{
  "num_hidden_layers": 18,
  "hidden_size": 160,
  "positions": "learned",
  "optimizer": "adamw",
  "schedule": "wsd",
  "doc_mask": true,
  "train_tokens": 235000000
}
MLP neurons of a small language model. Each row is named by its layer, matrix (up: input weights) and neuron, and shows model dimensions 32-159. Each number is 128 + 32 x the weight over its row's rms, rounded and kept within 0 to 255. Numbers have three digits each.
After each neuron's rows, "fires on" lists the tokens most often at its 100 highest values on Wikipedia text that the model never trained on.

L9.up154:115169052121162118083145148079100053135111136118127093114098149125147115123119171162156092119138072155000087126154099110209096112143180145120095111129138114125079155168174154137179101114126163151128105071104167169128152074192169151131140124123078167083089138180129146108184104085127157138063153149120124094110147115160172124133100134124096156170174147132136153148130161168130120095071
fires on: "ur", "\n", "|", "as", ".", "am"

L12.up44:130137107095161157146124123152131072167136192137165091117112116074182164112152137115096123116077192132158135132132139107159153140108148118084178079120067114142149052172149146119174132110133156151101133088130145125161116155192091197114055131134142103148080163147122123111100104141018099067142158155139069118145164098133120138142115087181124160124161143189082134170161069116103111096097
fires on: " of", " as", " in", ":", " to", " m"

L4.up252:061151125118151144131125164123119187154119159172138180165139135130103145147127144140143117158094113166099098091146125130103140136081151110218123130133107117128094147142157082108119141126206153135155144155094140116107121161040094155101104136154176140108088142134135141072093086126117092121134122177102127112136135107102147084138130146133159120177128063219056110088091081048130102154165
fires on: " States", "ight", "ast", " help", "es", " regular"

L6.up296:097139093096190182111125197175100095165121160144167094155183163091139168138123138134118099082136094119136187150188106107148175123122118117083142074144096100148147063188164185134079112166100148132136117136129207157079104166115154159117072093130137081198106196093107127155161099127117162123094180104118135121116152150130070138051094167137157072153138150170177133136161074092085128135131
fires on: " in", " /", ":", " km^{2}", " km"

L8.up229:132124130072115102136120128057141141155119123138079179147209110122119156156147103174127093142198087154064088175097137153135080120080167087136129138164100129151151187148102134114045135112189117116110142086101134155099112069083148141130099101125154119146183186152172140122120085145097182148110093190130158108148156139129119113132157135122199189150168079171107155105122152107103104116125
fires on: " |", ".", "s.", " =="

L8.up382:178127129098108183126138137106105153111116142131126044170140120142078155208114175129148119170131150158100076139146138182167125143112129152143079104124093132147083127110132101187166106114142204076120091123091118140116152226078172089135125081118085162119149126182156147099168111103131179166093147158083157071098128133120125088167161102110099150119146165138177153151110155133115130123111
fires on: "n", " ", "t", " ne", "\n"

L10.up349:083122119104152111137138110116109095143172133107091101126200129137103149098154129065133133154141151119052062135152180164149086133149081121129136099119089168114033134169126130158098084133190172189118159139136139088158128176116157159160072125113081173121154148138124114071191112099165119197126070121071124089145165097131133104159089146147158137177102162079144140156072132122121079173140
fires on: "e", "o", "er"

L11.up128:120172066103149148095154115070100059143110158101108080090138139108166134100141161193127079161144076115057126129090089076183074132140167121122151128116151123131126158167182143144152113112159097126124146086113141183105139096157167147117136109103091125119114146157102155097189098085108165138090154160141094090128159090143129104131069168131131147140137151078142167160163170153123100054096
fires on: ".", "s.", "es.", "\".", "y.", "|"

L3.up254:136135098079130136101143101138114129128138154130109183142120122078120146099100115134128060124156105149090111099058149118154115068166166176139160096123147069118090154154170113144121064134132145136170174119137135115115136102150133119069195146123142141090119173163116108182141129123101162133138146128205176100128124131163127100099092165172098105096155176124119117112098105105088091181125
fires on: " 201", " 197", " 202", " 199", " 200", " 196"

L11.up469:116112067140194135068164144065085069108110166126143092123128142152116104115114153186137102152151111149087121157106109132217089172143153143137128085139138125139086157208164150123180064118099135169135093100091131175130103141156156160102128115078070120108080184163140158124205095047095098110092127122126120093129166097120162128110032145142097169138134119108143187213152155160112107155118
fires on: " as", "|", ".", ":", "s.", "es."

L4.up4:142123157134164171139139107066135073095133155099175100185139138110116134122123150083124091143121094169038158123146105109114099146139189136162080066156125125163096142122164203137087076174156122146169116090101152135118088101115104134145112097111119157129118140154200152180130066114110242099112161140144169119155149130148125106130119119163121130154177142163059167137147157144090081138136
fires on: " |", "\n", ")"

L10.up332:148151101096159151158103137127122173114098169162178064134160148126128169107143126110128092138154104163151100093204132135141093146141160153127191116163119110149107135142114128168063153138148112169126139066162144149108088095162130112165032134029134145104082136091095127098163133095101157076144166140086074116146120137160125162047077088135123187144185132143127222124137103118109091157132
fires on: " and", "ist", "ic", "i", "al", "c"

L9.up17:162153073059127136083160087109141124133136161142090126129132112129145174187160145140174043190130058147055144140142120132125092123124164125153082148149118107108161154134170139136117150129199138137103087122080114150072136127074161143095123087107138140048098130138207203151122104146105173177106139166120081071173197131122137121144105126148134158120164105140131114158169158126087101140082
fires on: ".", " 1", " |", " 0", ")."

L10.up481:096158120165099126149114109046165104168126131152087142220147164147103141120152123168103174108183124144058169146096113130125099183124115166161188112084111145146162113104167101148074105126128168122196115108116133155162158072135184156076100111134131182107074089095113158078115091131148149123152165161131086149150163109149116189099132105104124088179155090145179134168113091166117155142108
fires on: "s", "S", ".", "ia", "el", "on"

L10.up367:092108136118143143143108217032095116145162122173112142167177172065115080105096089180168095157168186130178111137180163162181128166061156129159124110134151088118131080143194119126168153103185104184165112151147104087124094123119132122124104142157102156075099131113173128154124088127131169083055084132132105120154114119141122125125113117150094160136146106122122140098117094143107159139174
fires on: "abor", "est", "ast", "r", "ong", "por"

L4.up398:187118094082125116113131167130089144151102096149135155196145165134122112143041165130140101200079168141100153063133107118169119190133109135197096104154078105155088133093139140120131144140177177136126092107094145130090162098133105167066089139105107140112122167148064131131130057130148139151124178167056161076178175206160115082166144113143123115154131120168042110121126152100138147155149
fires on: "es", "ight", "uit", "ions", " —;", "ion"

L6.up368:157135111146117170074126134168136103170160156146134089180122146116092147126123174157103104114128129112034114131129138142098124113109173125168175093119109111163140128211168116153094084158180075147128136107155143171202115114072190149126149088149146119109133127170156113200209136113101151142135151133105145120157154125147100096104115125113169091117081172104121174166108112107059119164088
fires on: " e", " le", " o", "yn", " colle", " ft"

L8.up526:189110128082164151130150141106048099099117195081121134179203068122120142108101101148195133118173099115079114189112125167136155097155141125143134103150137110211078145149150186148100122147133135119141090107163131189124090106152113191171135117085137160165148124178145152085166081066124151173095103086139129109181099103146100101151134163155164127097104128080100121075162157040096159163144
fires on: ".", "s.", " /", "es.", "y."

L9.up227:100159052119180100108141162080114043098108118094119092089104124133128120115110189151149091133144086116033107129140119122178088120156153127164108114121140134146105149174177161172174081108119138169122109083094137159131150074178146116133101132109063134067116149158103146087169123069108147105090190123139107068135156112152170119123082140138120114156140141129145156184156153200131099097112
fires on: " at", "s.", " the", "|", " a"

L8.up21:179136122079164178122156111109107131165035172117060140188162089089093148138167140144131121159151109118054116150117151111100120115143148076184119097153113103214155154132170173130081145165190118112129162097100128131129114089130134146104088092084182141155133163154175167121160106128103141104094127196131133113163184148112099101183138163149176136080117113150047163129144150081085079113092
fires on: ".", "s.", " and", " |", "y.", ")."

L8.up635:132115124095144128075157131149084117101171215162057216106151115144098137144136102123177203123142154108093063095116101131139111133077123110129162137133106104188106127205155135187160126088140086144129118161100116109142138147087158094168140166101114182148090204105133121105145102115117139121104120149115169138154110106141109094089133121130165086084193147122100158116152078169111135170173
fires on: "6", "9", "B", "4", "own", "8"

L12.up98:153196165098137119107155129094096100135106151094133147090123115162130122078091189129129114088162168146124136093137084130129128124134111155148118155143107080136146074237138143159082055127123097132221100167162101126191146176090117114122146105090147117145106105157091114162161057158140093065135161207114149091186145131117125126120152097150100176121097149149095159174117053163111076094149
fires on: "ing", "ag", "ic", " for", "res"

L10.up541:145163077078184146106176121084088057088087153126042123092089139129137138123108182162156112130141075132020118145117115133143073130154148134147141140100134110162058199149190171158151112120102127141112083096126158138128147124133131115110136118095098124047090154160145158089172139113121141134055126143155139078132163121142196103107058165103103126154148129114111148147166145168129102116091
fires on: ".", "s.", "\n", "es.", "\".", "y."

L6.up524:116094118097122174171131139173097118155154172110143048166074118121136117110156129131104077143037101163106150118172081140199140109114113151181146139111141062111115066201128154104115145146108143121137189146120141105106098100147095203071112115108110100157149149108144108154140171157138072150191165185109133095152174179163183161143165103203104137099118147146111142086101097135101086117148
fires on: "in", "inal", " re", "l", ":"

L2.up414:097126121127101094121116125145132117156126156117200058151170138123146159073102136075131111110074134130149143134147101151150204086158076114109101134136135079163124073116158128116102104154148157136170083122100138169106086182088131123128149132034049139054175111155121131152125140157154107174118168112105143082126179125159021193140107141126105108126113148075132124125142139133138129087165
fires on: " s", "ison", " Spec", "ross", "ift"

L14.up292:114138106135130118130154109124140169096140091181103061122135121076089164165147076113092091180122073126127103120102037178167093156058159154121204132112090128102086168122165127178117113107142108128210127110092192137123161096134115165114182109090050128144153145094174101125184127141099123124106148119130157139113153166133139094047101102105185120171166134096128179094148097147101139109132
fires on: "l", ",", "rit", " national", " cult", "al,"

L6.up138:145109099148113152152125107124114136098077132074102178125078100087139148159065165104124177198075161152085105077086138146167136146108150178183154116106120160107119093132147124147129092120108166118097111152105148172128126109106073146121137097100105182162095159199125120151157135086151170145107175210126159084100156147165158077212161152134117092075105163106175141168181170100094088141144
fires on: "n", "t", "udd", "ack"

L11.up143:175092116107106127162130117137071128103123159075047157158115105134071126099069111112114100162112161120081079164119110134152127149135103153094171128076133161127106108192124175144102084149179116142156126120103128176173161105045172114127135153127077116122112139105176113127139173114165123153139083060149167099141174059146125117093082121135134112136106147111134140144125111120108079090143
fires on: "l", "el", "il", "e", "ol", "h"

L8.up153:126190114103150148140148145107093074090072159140121193169153098080142128127113142140173065143107095131065101108123096096129092151092146096201097103162125162148165144143117161131090084171184101147167123131150131131154135148096133123077122132133119173173116157166163148116119084097100142111098100201116136120172111139186139058170156171172155115085158114125117177137172119116122096163150
fires on: ".", "s.", "a.", "o.", "er.", "es."

L6.up299:162078119149165139103101125150108099102144157179182132096105147158133156105074140120116185079169103100087133140143114146118129143155130123140146134143093125139152084179138149155166114148091137146158127140186152121167145098060110115092121147129091118197162122145159094181148185110131162121114150143122105094141157119128108142116138118179130099075131168088118169174133129062085160126135
fires on: " E", " e", "ate", "ie", " o", "one"

L4.up517:169161104127160138127097093182064131107171135085141070114164138106088156154100089137133113175135146159129143103168082133151136158129138131163182101052060115150077044121132112074100164137173109159190121081181125135136169126102118138118140126115155130151198179119117101115143188101070129166170168186165084146070108108108114149098136123205153141094190166139117146082114179113108082094073
fires on: " activ", " Franc", " Stud", " Arm", " Luc", " Mod"

L11.up192:148178116118153177104122144166105159074144105157216049167169107146132131128101126082113086159120088115113132141094092146149145151121214128170190153116118167126109165092140190121133120135151147196136164072117198174095125156155123118108077097092126173118107153156097221085182145118098096122110093112085156131193092165134134069078163078115077178119115133122097134097146119093114103149132
fires on: ",", "s,", "v", "l", "h"

L2.up242:172202095098113199109131161103086094137149171088074134153099141175160123090118134152172091138172120124081112093111055156137121161156170185165127068106112143163101127121136130131134113126122154164176154128124182079106109076129145071137136140123121168125089130190201057158139125172122146138116140204135119086129115089142121136103163116139157134098130153115095146124095118116098144206103
fires on: " 202", " 201", " 197", "aps", "\n"

L9.up325:117165040110197127093145159060109036136118125099106109104111165095128151115110176164147084141158075167047091113154117104183072124152176135121119109108128106142108157141159152137167093097118110138130122065124112177161134071155157136132127126104076158065128118171123143104177159088117175139104147141127119066124171105140195129115083136119102133159160154117101170193117159162129115120082
fires on: " by", "\n", "\".", ".\"", ".", " the"

L10.up103:122098093102154142160119163121070134103117159116110125134147141158114159169098136091126075195167106149163118173187119144151143120158110132109160150186113113128135139210133193179117145107069097150138132090164138158150168104116126122089082106106117138109135137152124150098127085161103126111151189076082124140135138075111131153111136118205154126145148119101128147096146143072104146094197
fires on: "al", " and", "ical", " long", " in", " |"

L10.up506:124124137141174167146104099086109163111104122167116156156144135145122158146163096128105046119120097096082082144158089113099116089150170137135117122183103109076153138142144150098097166140157143139189056063123131120144126122101157184140139001148098155106102166107179139131140065094144156069090130165181094106176136104196107130152167109139165119102220110090061158145155156146092127105117
fires on: "\n", " |", "ra", "."

L8.up262:147155105081150186144153134119048148164095210093089162208089122096125134116114100127174066149159106159097138108141110140141139110115189089161091054164137106180100148156132158125111099143155159138119187073132122126098103129162165116128147119113118137174127172130148159135135094127088189103084159125121159116182156123131071069176184161197171150127194139135133159150180090109085096146123
fires on: ".", "s.", "e.", "es."

L9.up86:119159063110177131085147156077107045124098142117116108102113133135128124104100176160147102136127066123041102131143131128185081106140179144138101135118136120159094151145164179136157121104139100144124081059106140151137138086147165155135127104107089150084123132146128154089177139079122158120084183141125122087147191099161189114127055138134102127161176136100125156171161162193126108098060
fires on: ".", "|", "s.", ".\"", " the", "\"."